Part of a small language model's weights.
Architecture: LayerNorm before each block, learned positions, normalized queries and keys.
Training: a variant of Adam for these matrices, 985M tokens, 15024 steps.
MLP neurons of a small language model. Each row is named by its layer, matrix (down: output weights) and neuron, and shows model dimensions 336-463. Each number is 128 + 32 x the weight over its row's rms, rounded and kept within 0 to 255. Numbers have three digits each.
A block is one neuron, or neurons of one layer that tend to fire together. After each block is what it responds to, as a language model described it from the Wikipedia text at the highest values.

L5.down64:128133119106129144161129199075120086145110160160135118131125114174098068136142093090192160118155084106123094158077188137124132175162128115137121111083088107088135096084130141166119101057137094144145132148143139154144094129115087127164115124094171121152152139158100136157119157108074097123080130103079078182166080115161130074156135154135118117117123140134129103107113122135077184143183
L5.down416:074195156115156133124208189144163105149166140161174141144133128170128168147115127103168142114112089133156156186114114101103213054122169134092124144100103149144140096114106159097130171177131123168111112093123123150154188138126131153149126095115145084114168220198187144117133140136083173037050163105127077142135117125171155085183120130148156078138127096186082143147066148141134152150070
L5.down1065:193098076153146091174133124149080122099121131109129117147153112164149149104132149030098133088100140118121120172115110111094171177112088118143075169083109156121143085099086129131136135140127190157165132134149142120170127133151115150139154072118108154138140134140113141159141178129094136139102150136069086131108123064119129158141135226126101114100092141121099159101110128175129147160147
L5.down1271:083135135080150135126148154100094124121108190105125184092153114092143094162124122118128120132172133124095126109142117164036207064173154128090167126114108100105116088108066116140082175227154165166128154148096164129147163158136161161085157148126117124104199164083151163092165138149123115143089154060126104129080160125167119141135113169136142127148171077083122102160143118159100125118105
L5.down1832:093139127083157152122126100109125177144101201108111146082144125144183114054127150118121081125127163092117125151148119181049129103115162143139119122147135160129152178094112088119124089122151110177109153140150190184156161159172128122136147164151072110066103127098102190101133173215103141138156118120128162141041110108162128103074101160130089125200095156104181056153130126175137138129185
L5.down2448:140192092176152147156136158153122107155189145104174168070117097104188120125038138091147116101146154140135053134160106139155110146170149100115130147136104133084127109115112120111182138144095117186112151094138054129164105126148113146116089138137146104095097091167100114151162124144111161118130211109104118191138092148099149172167157169144140147098100144126111120087111167156168156105104
L5.down2680:123156151063158069156144088100084106125109125142169190132090134142181144088082111126182160154142103126139115154171151140075145079197171109106141073139126198141123114099071174131093086196189183130151118079118162147155135146164131136136120141142158176132168076155136115105157194129121145121105132111166137149037130092168121148183137110115135135167115112125124082106153081173108126106131
L5.down2922:147135092115146103117151110011120151115145172116138138109171101151133088109120103103163128132082138122117130080148134139127134181132107199128119140137092168094146175131128133105133126082166150119128099134171084115123060142121098100125091174089165097119125055130071175108108059149145166102130085140111087202217077110110176073161104117149103154108157154102100109153121103097111111213160
Responds to: List coordinators. Commas, and, or and similar separators right after the first item of a coordinated list of nouns, such as "education, and", "Saipan and", "Mumbai, Pune".

L7.down79:163169127079138136119126132087168090143152113123074165090141103116141166172161093123166175117134155097112167122066134182190140178078109134094137112069115142135161134115134150097118118105133115087175093151093162146105222132119178107135084121168193091102142170120083178135132135115111155140115114190153119175138106128182105148163144163136148096179133100154076134111139126134056076119157
L7.down188:101174114088145074143163124129093160119188126123183119127130125121113080093089156144121120132107157109139111128122147134162132187099151131136119142137153155158171133136101094172146125162117122171172132186149114142148149133179127079037071122166107129148109110162136160116129157133152122073096168180168084045095134171110104158093147069132140142167130151148134148113146112119177153157169
L7.down389:111107149169144154107128127131119169077154165150113107144086096148121029151156179137123113131121149091096100132122070137110141174109102069186184082046134128188101112165110152124132173089206087153162122128158117108155159170172153070130158174118095133121115158111135143066172074167168109138098095168167114134126180147119109094080181105136148219159130134128154166100121101117128114125180
L7.down599:112153127110105160168154156111095091141198121070115150135158067165121132152139137077178212130186122176058108146110150158118174155178123083145147206115174114090140098103118143128090101122126117116125118095093148103162116180137186150118120119211076112114150092160139175134122126160121099133164159181081116157175102181100076110145088133124091135090148092150119122088154168132119111165120
L7.down1253:129162093107125128104144092099116145082159109151080054172126167185135126131097105107001137133124184138094075073129105090105072070120116138166096155077056089118130189070166136192195057130147071136124134136071120138107122120143153129126120086077145181130139197100116132128137157138099168145181119140083110158093094172138139105138117127128126109137129131131099117142179146134196157080133
L7.down1386:114181109108169138128147120160139129062165147124095145171138129140126106154127106050157133122139113189125089154162120111126101140130134080127094142086147134186173127096100139132153142148176046086134153119101159136128164182150176124087098125090102177116113138117100130148148105143136164135130105148079103124094139154084106131099143110155129147132170082145100103135118107151158151084117
L7.down1825:126082145155076161196097222164117162098162141095142140138181141143126092158156134125097141093103131138062138160150154159117100087177119088126115148106169143053153143134115098149112136121138154059121124084102176113178129141129133162109103128138119062148171132119183165084141114130095122105150148145080131157155132141140113105162067116094111116078136165125139108080112131179125130138131
L7.down2490:128090146136121134117132102171114132129118146154060107095108110102115129209122149144136138129166117157144126146131131195103067126150108122079120111142129077089182168180113134080062129085128059092067103123141147101107106161130139122071138130114119091157140150079112132060169113104129148129144098141068087093132198148088163108128126181130160106126183136077151099108145125158108120100153
Responds to: Start of date ranges. Start years and dates opening a span, such as birth years in bios (1848–1880) and "from 1996 until"; also Wikipedia table header ends.

L6.down2060:128146151125141079161103189112186148147160084126152158095141111123104143189109104144115194112144130128169093101075114119108163085126186164101164115082161136186134106145112155156120158162051135119104146155066137153156091128099081104092120145106147169144138130135174038116136085121147096100080117083102139148138140166122090138193132125100115167170115079176118136143175181165169063133107
Responds to: Music release attribution. Tokens in music articles that link a work to its artist or label, chiefly "by" after "is a song/studio album", plus label names and separators in discography tables.

L7.down286:148130168124091138090140143096138180144131064187184159089097109139142144128113125116112133129134132107162137135127121129076113143143122126097107112076165123115093138105124101180171154150169122162129173210129187144093178090164166051141118143131163147134127112194140066102152122153095146162188120202200125145159155117152140063117132159119173055143060126153095130155116069127118116166187
L7.down615:104128136153149181123122142124132132099070112113136065125066073159115108205142138207141123142157172156167055150141145138144137111122115117180156161087121105086119164145083079105169166157142106102104086144217075143150131098159128162145088111179132096106127128139104207092157118172158177109091106106146144112109157123116146176058155099219114192118142138134132148171082193124117131145101
L7.down712:070129099026131122150134115112117075145161153109167137061115107140104135126182160125146133109135140110125150201137101057131093149154165130157107148160148141153114178102079131109162135163148113147114096134144170163134087093136127119083149140132155134093152141132168187142156093139153144115122089148050145151168104137178077100049118108109077125131114134149154119077158094120157128127144
L7.down819:107076143090138193101129046104099159145158120102093140154121167096163150088135151104095157108176167076127123128200123143138112178148082153031121067182098105091151098095129145181126156112180149165116129133107160110102126127089076114127111107096135168159153132122159124144122123064135096142120075106137150136107140088115055110125186066081104160073122126156194135168124109082155159136159
L7.down1214:125194076128151134111150110158091066168117108160128147087151106150096053107060153167143153124129136171136106160161106111164119147077158103122131124125079165123161130142141141104098093118118153185138143104152126128116129134105117091101131128124114084121143092133089144124126147138145125141123136155108110129117134141139161164130158156126134133168136129099120057104124132106194127145200
L7.down1550:199098116112056144125141076095168135124108140145113174150108132137136106168145104144142138085120160117083096142097078144164105137094100082145140143161096130105128118154079141164142122105104180139059151153147133091123093139124055104145174114181176111131161155098110119096130121169141150103122145195044129123129101177108126133117126122080161134181064166128164120151124191139088129139119
L7.down2086:155155172092100162132146115122101121125141116152138069175120155119126167096209171111148162109133182225146133152113115129076085142154170076214189069149177130129121104110124121115113074081176105120138104140139148162189146144150148148114138130155176122103178121123171098104170075051109137166143160166141116166138185153193137164098100098101108191201088098098125143130125130142116134164101
L7.down2404:108149159105095142121087118188123119126158152184088156150062102142134176089079168095125098105137126119159102105163197144146066118152131106125165112128152154164148129131123138153162098122137112155150091142116152114144168119135104147148145129121164073114124070129150152146173082081116127151172099105085114170141145123109148112103167157098119148087100093166140128082107138088187086082102
Responds to: Academic credentials and institutions. Function words and degree-abbreviation periods in education and career bios, just before an institution or degree, such as M.A., received his, studied at.

L7.down450:133128077207114162145138121143142162151158206126110084084132112113162180138154122150120148188171153131123110080074164104091126097158099076132144167142140102111119090190154102126161128141098076076155068126175120125116063099105129160072119174106155103160147085157147161078123098138165093148094096161106127151138149132157178150172110185150143137079175113135129103106069190154127098190140
L7.down1029:118187158164101124138158135166131177121112112160093124083097094167205119086153117179163098117116090135123096126115155126105098120112135140117146126063142146120126120187202117115114147150086157130099136138093091109144101156118023120066160140179153137132113078139093098143144105107113101118126128069093117114140161098160165135133116128151125123144132084157179123165166165142171092122146
L7.down1449:143111064149157084094104154153203127137145136149137140134115164180129133150055119098131094132152117125119066104162172108117149130125133108169152105125081137168130115123145147108138126097176077061078121186113105124139094173160106183112116101113143085122153127120126069154105161081133085116144148104156103133145118130120150174132070175120164149208115131145116129094109155106158171103140
L7.down1470:087117150117141104203129182110088151111170074155103098113191142140169138179181086129125122096088115122141051097061177195159147133144123120160174086225121118173149118188102163111101223136166118163046114119123134115130092085168078123032114111184188131126103140087141131123159108078123103165093144141131110181163132139157151064200158157112148126179129117162169103131138127077166109109121
L7.down1569:133110089166121106150155146122129121120078102133133112088120048179112101133089144129143117128110112147106060083106114107052148122131149087139187140145156151130123158134067108160110143134115142156092121166112143081135135129166110093105144168160178146107160117119141107060227111117147044112175123082101124120135148110133149100100137183095136096092069077154139179098092143144129167135105
L7.down1854:088125101103123087140142129105105205123074089114174161227100130162097146134103113131138130162140108155117142087139148136096134072120119142106097090113103118117169142158114094091127137171095105131075085136116129129124125120074117086074150126115127124165120085125099113147109125062113093109146144177092105117113165140152150174120125129149172130124131124176143150156134165164125119174173
L7.down2716:147103080124167116132080124118133095076134151148095145168115105127144151082114105157138118145129118151117157039134153076122156128156125127132126122096108169117115141124161110121124152068173162112141138103132072130143138171112109191116121147191135151120125083067176135120097104069155099122178119135135082175131103174079131092158132137154133121113185175145128140111151137168094096111104
L7.down3039:088090140143095097156070123114109173154097097135138105103109153122132090119043145122144155100176041124138166111127152135141194156161102133084118102113113100161127112161133163175044150137076103110143095119102138120107104093133104108063193123107177162145121122156161118148135135103127106112137138160144107117140188118172109131173156062095157105162147096158143076161134135091141165169106
Responds to: Before album or work titles. Words just before an album, film or book name in music and media articles, like third, their, 1995, plus discography table pipes.

L6.down692:136144129181114194136149147108108135089111111063144123137077123107161190205137115193157130097135122081104159095153109126139119118182056135159148083127125147067118121159074162120169161141089156131137137176146124083108106147131118115155121098092134169117169159133165153185065135105146149159160144142100092091112093099139110109144177185185122095086136149129115116142086107139162156086098
Responds to: Word after a completed noun phrase. Function words that open a modifier or adverbial right after a finished noun phrase or clause, such as which, that, also, this (time), two (days later).

L6.down252:117134099177179069169173109218116130156131167086175159176108077164129124152056108173098125137135105101092094110146104149141145154115094142178077170091106181091114162108116129077138112169111125146116149124122143122168108092099089171149191137085133128094095097157160122160124145145076139068071175168110087157132088053134198070112159122118129156203127136101154139128075125168174144134182
Responds to: Coordinating connectors between nouns. Conjunctions and list separators (and, comma, &, or, hyphen) joining two nouns or noun phrases, as in Music & Fine Arts, research and extension, Bosnia and Herzegovina.

L6.down1442:199142144124113107102148103102162189042168099093148070159139178139154100181137091184107058132111118160109046138073088212147025148137101118172149132157103138126130107148088146145135185039169154066136099151148128068105097152109089103164107124094064212083148103120067087150107105146147144141133150136160085139152136168137125115061099134177123168168072110139144123099116170139116158081138
Responds to: Education history details. Tokens in biographies' education passages right after graduated/degree/studied, such as years, "from", "at", school names: "graduated in 1940", "degree from".

L6.down273:149139198135112184132101154171090056145152136092078111107107118129148175140120144114127092085120132101107149153114203106116053148145097124075134105155109127190208121170152153043088120194129155059128126116123133097159089143126064138130167193105154096158127151130092165148148046130104127132194105135118107123138158135064141128134126067135128176151111123130108145102155149126087146070136
Responds to: Day number in dates. Day numbers right after a month name in US-style dates, often in tables or release lists (May 6, October 15), plus middle tokens of year spans and names (1990–91, of in University of).

L7.down89:099128103131069085187181157213110173153139102123187178099146111142139128079152151140184124169101087184161119199126151141122176142129122143117123110171168096179148130122158104130095152139156161130129113068098139148185091138160044063151081104196107126135109096155129138083177120089153142190151119139134093130162109056080120175120111123112126142171099127099142156190124138171129082119177
L7.down130:130150099149123132188115149182111089116179085105138157153088067163101139123095145165073160108163109115149116192101160097110079148110107101160201175104186142071157164067141148138162118121132072172171178100097076164113156107093110126141154150131149157077106135119182103107153119133089086075150145087125109210118150115110135119142152078121208156110129173126096101183094134143186112131183
L7.down507:173179090110159098115159144184119142069170117091121198146137163175158073133170101200131156207131133126120139163163125176142109155109167162106113113091134076110109117099174155111130107175145112151133124136136093159121145115167138102171126167090105095057083095148090109185103194125128154073134142089069157155135051133147112120105090075117095153139090153116150120187162110138157162157112
L7.down2016:142138137180109109182105148109146113125153126174162142119154144127170113104118129202115149125113127134102119131116073118119120177116128164151129141104153204115169096111096114113121096159078116152075099103124108137118091102157168074109131135159159041127061112111158210105112121134166137123131155135154146138152118170146086146107176082144167108171115152121095170103114089148155127106142
L7.down2252:092148108120087164143136106196143171090159128078172130124124143182070133076131168122104150167130144170140125137139134097085075107098136118123085143145093135125176131159090167143134145128120145120106110167205124106104157180146152114190101184128096107168100123086141176130154108172132112056146159109136116167136156124075146133181077201123110140126187189139129068147134095145159154080115
L7.down2424:110162132141122115104078171135118143107140102204100224094147184168156119084072120134121149115122118165127118149108131127077147160114133166092116127118123139114104115089101159128107203170108132166129131119089098183099121129135109109137155121119142077144160171115094132154094175143136105101173157110107159140157135116155053027145190162066169176118126155168120142153105092131114148193119
L7.down2689:109137153091115122154108105188155171130142164126090129092144116219106177148095187185122090107158107108125136119141101086104107168075108083117176107085137118119119187139117110135188183112180099132117158117163089082159104104153200174092130198139164094106148104090109148104111130165132149105130158096106140118123127142110117147188066124093119163111104093126092148156113165140195117083224
L7.down2916:110124151141074104131095054133122147179152115141148127112132055148113153098091067128116115109140109129136158118136114104118118135190111175163083084161148189110170210128096154097139174092130163188094103129124093158129139123096130150132170155099145124142066121097129098202115176186171107100100095067110144095137053164156104182135141157166121129121120091053160094147083162124104140167179
Responds to: Coordinators in noun lists. Coordinating tokens (and, comma, or, slash, &) joining nouns or modifiers in a list, e.g. local, regional and national; public and private; films and television.

L5.down101:137137106157127116124130130113158098152082097146089132178110138145120105144145147170140134124080086097181143073155160106122142116136119042131079201167100101103177124185140076120162144141119121063107112161149122131143128151160144141117138130151147101081091153150103158123162105069169191120180085107100088173170130184066167123163144163128131113172183115110197094105123159115088157116166
L5.down245:141083119159076098185131113131118153138138108091125157167092125132113074179131133169089155093171088134116093104168149114172104141153121122060142069140146150072137112123132079126165146150188123128129182109133127110147181100115155123095141148121129169107127138105131127039154149102132088121141215135064118144136168137193150116083142114113164151130143065144096130156084099103083124100112
L5.down650:137046099156152122115163142147148156150154127176051089188124034168118077062140125079108123115130111083099086072124119087115146158137147117153114140154092136117136154147138140155115151168190111153061096094119179101151099144129141211109161123111160073061164143171148176094153153114155106174174155099148130101078109170098104159077162117196098117169132149137132163085137120151064156129186
L5.down921:139097141132101156077145169134117169119129117137127139143155172145148117107069138126077146106160128109134155134091129120125112130138146163137127135167110165105111140141122061135129161120095080139140082141147120143149149132172152158126151149149106077098121112127143118108184105130111126104236165105134114109150101129168157168080165136135144179072160154108143176140153166089144099158152
L5.down1465:129141078123145099129115121118099115134142057146101156123123126137160121083134125132171085146073126104154126168122129126129117096138090126143155114096102122105076233098127144142092144169165162112083076100128184143155127134132151160100125054129126107200136134120142090080081103129117124100148162185100134132080156106124163105128121157183142081139148125159056162108125117143075149136097
L5.down1594:136109098135131076152145183068098118191136163153077131136104146146123134120118150093096128191173130099121092147115160227149125111146142149124111110128101091128148133165103095097092161076111103126169213076157204177100086120191066150099131134195091197097166102133151106140144100132077078102144164125122175148139095142133110137108149103129130080102076081143128140094162130138169087105159
L5.down2166:106161072178132142135136163117142152133132115163146120139130130121101150134178129198113139175094085114123083089113086136135127061151155109101099141125134085077172086110124186117135122082127122111173097139107140183107076135120067098105156112110155083168102109101118074128158130153155164150174152096141143159163082169120139131146116093088115128117116132156147119100129118168189125109128
L5.down2971:146150158156131143080087121139163081132104146135119104108160183110159076103134078134191106126098124135073152124091145101104082119153196106143165139115127121118100136167089113102098117111168111094119089152172090137095188171150135164143073179111148087074084135189151082161126109130123150170079119081104149170135102140130085110162148123083085142166168112141112124098143153147153119146146
Responds to: Release metadata separators. Separators and verbs right after a release's name or field label, mostly in music discographies and infoboxes: Label:, table pipes before titles, "was released".

L7.down277:155188163145183120142127159113159158126097142136147134132140122100128162112087120111057053106132119111108107142118117163129162147177191115144118124105125126116065117126074199172120168073143135161087112142126096170113133153125088105122143140095156124159172176142176147099122112093150118137130169148144084112153138169129157095148150197098162086173127166136111136081088167143137112117112
L7.down366:150131125120160174077163166113116128084081114118144131144055173138097150147182159101165174119127108214179126134136135137205095117168148112152139172124120157085164152107104153170168148054094158116131107150171118139101148171140191089076110129087162102157136181115161199127152178129100146113064041090142099096156104186180098123160118139137168125179106091092102169151131127094143113091110
L7.down1343:136107124137040134077137170126153148139113091136113184144117121144112070174147164142134111153134151124165073121085153102129102114138097119149133145095130126112089134136149104165131130220127153201097134193142128184133163134121070139083133081100115088141139108152137145177115159150142124138200129145149161120105128096129203134146177140113104107184108129183081124127180129114132141200129
L7.down1422:156085115142160149113120148122158144154134098138095155192089092129083118171132094157095124142071103151120117116082155153080128176117182089085139143172144175127105114154124190111164148119086110121126136156126133158180083180113167134128180179141120127133063144144114211124096119152083131120063134111110095134150126101152131183066129114139149100073101132186142193137130211107128107099080
L7.down1582:129122100153118081090151160187087116094133029128091152076132142131122074157152087182098077125090118135140144120153105165131164124165129167110114102126127102096136104150026115125146144129143183148182137154139158168191119122167179098109154118097156177132133150133100137091085103152166144114113100153060076094134103136132079094096093091184143122095114152104131080115119091128097122166161
L7.down1768:109133253147092171109106180114107086150145116142072181144126153151101101120137145156105134160133163145116137117090062096166153177100098143134103113119126065085093119158116092083107131117123114165097095113069124172144142176139138096133073154160187107177095132106164117152099088060037094196134199126151152168114202132163117089107152106221085083150126100217083102120126140115121132076138
L7.down2601:115039185164136115168167124089101093132114146160114140103168135151193137106104119112070069108127076071113071141120144188185109130152146157166163113111143123087094185183072125111128130147187096146115119163111130173100143152155168115122114141115121096161123104089137123141121128146153100131082130116100107103155138123090161126144146148087127143144127182180152155177162048082174187091124
L7.down2809:100085175144209147062106136115148076128150158125161134139146137130075148136160142105153139106123086122082110095150147098125127102148152101176166136148144194132130110111111124089095178065091197128119109178139142074124080128131147142128061130122122135157155138098146146094112107143165121104097115171149179145146107066130088144137116127143151125105072133131123158113137123149169079063092
Responds to: Back-referring clause openers. Relative pronouns and anaphoric words that begin a clause pointing back to a preceding noun or idea, such as crisis that, restriction which, This parallels, at that time.

L5.down260:051140126134129102137090136164136132177164125079085146135095106118076045149098122131137173103120167153089146086145141102104147095194147164150130117138165151126074084133117129115120202140167132110125149072159109115113129062176109130123171105132144117194156104162127123122126114112131095169199083135104108135177113125091128105087141131112165155152110102183115099155085093112113122122118
L5.down346:179139092106112139140167055105107119165093172117119110152125094158097085120102076098102127118165100091104057168116123162103145142165100166135089114114161162077100129132128142070149168077192147171121078125108134165172104130098108168131128130160097140076183140141145105124133126176165094168155141114091136162119069145141137098109118108166119130160113187093158125141093152112131125088093
L5.down479:185119141130130120136153104089148159081116147116123096191095157137189187151157138104104085108093155143158096164093102191178108105132162163151125108141135191113152092204055130153148180093155163089089128157127151086086109145154112114126125128138105164126123092133156121142094093149165170166120166124191091126080083156167093111107114138146126116082070119120158132103106150106083141137084
L5.down1752:063167127194130152156148144089089125118082104124170148147076111186099144160172115131096132144119122154127148154055142113148116108205111135180122113109115128092165104140095141127179139045170149064163167096098161131210086154167149138074171146142121119143177120149175152151102142116167141136132135114096181111151098149154095144189158132092167119204120144107128164101116145138103135132068
L5.down2333:165120182120108146114166090125112106075194115132082127204131180096145138098209103081096122084151148149126078169107120100124094142121102151166164122185171161146133112139090123133171158074139122045115058142131154075100115098142128110119182165146069131130158102162136111162158119069127124156169170156087112096109186154099086124099165112142078151149087136105144124159138137103067141133105
L5.down2348:125108226063132183125133134131168156148141177110137119099120128110058130176158119208113146120158120083133157160156145084107089203126106173176148151141148155136117113135100131155122192088144088111093127107125112056144162125140104116094115124179131149118128111154157159173159102133177136151112067157146155120084094145116138082111150149175123093084102107148127121150200091134100175125148
L5.down2612:147156064152152110096139132155123115100190130125152103135137132166115095174109086139213131082184092079122162095199105027109119116050138128103172160080160092143096106154121156128107139124156140115147105108115127147147118156093128164157118145165129224136145132097095167104102118186154146083152104174162150120161107112112155117107136180103110145127086187160115075120125147162152160117079
L5.down2784:118141122154110065094184155109118123127134170190112199108087105130173072109134095129129079102179146165131104154140179165089160090140091146127119070198149178214181090161151134180139141095130137111142133155079139131104096133183130119136153149148203044077148128141195144147147142040118071116111170104132101169123153191122105144178176066106076083178118108100063167088123110137137132061176
Responds to: Education institution slots. Prepositions and place names inside education phrases in biographies, predicting the school or field next: degree in, graduated from, University of Cambridge.

L5.down89:068106141096137075135174162086117125079110135132203157122164129130180157095110097173167123143154128159115131160165127149108115119098090098151126101057132111119115209157143174062164130066175117131101231167071119133172052176107075081104084124135128166171193105184168112122068155119140141129166071122141143123125072143103118137051159170084119146152140158151150146119109154143119141126082
L5.down1057:162091070133128110108166125123079155065134088102103169141174149133117133138157094126171186089111064152208138101117103113150108132144169123187209126115118112088120167132106177177134143078187144089091166131095142148160112102166166094105139098147093138127133131149154134093108189115164144148152070151126118075055142103158160145153149165194131147138155245125182168134169086127160122088086
L5.down2153:148129109130127109121126082142165105094078161104115153140157097152090153136215149168170127116119152141127150108136129137110106118151125143188135111094095141079127152117120163165118114115154169147129208130159093130176104141102102154105116071121178065148135102150131133154172113122153155174066100146142140145139109160141135157065088105137091097132108175133114164176089064163175147122111
L5.down2388:110112138076116125105118159107132090143049141110140119127127211103104059121118096190124147119136134133099173118127131139141135122145140109115203136148113174157170099102133126134161193131108054126098170145123105101132102157092082135155157106090169132119147136196096158133147119107125171131151118177106094127133146156133124169055098113175102143124138116185157102173123088053150149083143
L5.down2412:106120158109101106122152152127164126097087146096118157172116163220136096140139103164146172121107123143101156106143119131160077166136129142067102110119116158096147163118114123106126080139160151129125149109100078143156129153105133163119127070135167076112138145126130137149166155174118164166115088181161128114130138175090155191114102168156129111150137136107104114102107160136130118138105
L5.down2523:132105115133117153112191195136138132158117177075141182072113144163105092085115166178147112140100117181122087073149156123132168083152093113152114140098068158135168139112121123081146127130149146095163145155104124132174100152157125093077060059136093116165128143182167127155080183126164114144137143120161120134086117154174133128162114166069181149131104189164075179130123119196170125172170
L5.down2532:095121199140156131170109165104143125117096170166089088153113060142154159157128120153110130100138138093129194094112051106134123098127167115116084180118130140092121203182086123113160118146220172151146116117128091133156171141123068088146190127142126069172097116157104108126231092088185150116162094184135147122096132079069123173088093119195124128173168190106179133145113144112085131123207
L5.down3053:075126159181159160179148117091130131122096063131129147112083115092099098116135163213129157144147167205154121113106154109112160137186102132186096078099115146123143113129096117120104156136188159155098163164156123079125132118141136133126102089156133103121135132136164161083087138114214113148162131096088084085115143091107086075065175132136116114103120168147135156129169074171131152123153
Responds to: Back-referring subject pronouns. Relative and personal pronouns that refer back to a just-named entity and begin a new clause, mostly which or who after a comma, plus it or he starting a sentence.

L5.down768:163156132138095129104130151123158069156143162140076154152115115110131113128064114138183137128144154116043116143081124106112128100112105143132186108080120174072154136186102137066091151128139121142197091083146106067183194152155050146156075131144122133115164153134091127103208137134120132128186133149129105081116085090178183131132152080121119176147192162151152143162114091136091103101143
L5.down771:110083175176114153071060193159059139142096093138176141172177133186126125127161153093108118160192135117205119086094088099141156102138113172145123119118103085090143121140149134116104164114097186168129082159080104176147099136105147156130149132129125149130161150045140138149125093177144094175179130140095142139142129111152095178114054092124150152165161109128143096145157144110075141093100
L5.down791:113128118110102111087018121123130121195150085101096097158117129142153150099106113125099166118168126177137140138167093088150143120102075114134100126089209102032181134077166149090115100135097126125096117137102095165064161170086095098151103148135080145182124127128144097127109108129121125143204096158093108086118128090134154130154111098092135088107132153126145103075133117110138114150115
L5.down1394:110143208111162110135058170134145132158140046163078155076134124177140123138093114144172153104131135087084132093106128121062157133109147102084122191150101096118150136088143132118197104152135149105105158116120084097192151076139115043140116115152118156168074177152144088161095167152183157156102116087019101144123093104140162145156088129128110183111102146171141113124135157129093117132092
L5.down2048:116127103111080073167147168195153156153164183072133143103133080127076122107110109098122104117151123087159142136112084146073097122105165182095123151092149130171147135102191136080102157155147133081106140116144079131100158154104103134135181159175125133092120106124142162097110115205119128166076167139119119159137068101087156062123082119173091163164165074145176077144140113120125105133106
L5.down2253:120121073185144107119082114093149143099105108177132201107045144141093171172094148101102143159112097155111148085096100133182144158107168122134129114151101110109099147083022174122187107125150160128145126173172100035126179117159134093135077158117128129143090143118101120169173131085123100088148132118060104132176101103089137098142125119073154109127105190149116086154156166159153093109093
L5.down2527:140172055130084109108119108140132063123196149115152069175093120105131085131137113133103156157108176097156136050125165098153095151103158113166101175123185075097179121127139106108049109165169167102116108104125073074105101143175078151123089153100119121169118140170125113196148175114127123152166147148073073120122117083129162086075107083156133119107083119137167122081093125142100109120135
L5.down2747:171069136115131129108045144059108070153104099091117117090163119118085151190153143100121149114144112065123099093050124083169113132117173080107161152104140094096139148107060144106083123196150106154135108114137149149120085106167126117152112096090115134114099171184158183152183130130147099108195138109059124140133196055133111203114072079132137189128155172067125145218107156114113098162086
Responds to: Day number in dates. Day numbers right after a month name or after "on" in dates, e.g. January 18, on 20 April; also words following "on" and score dashes.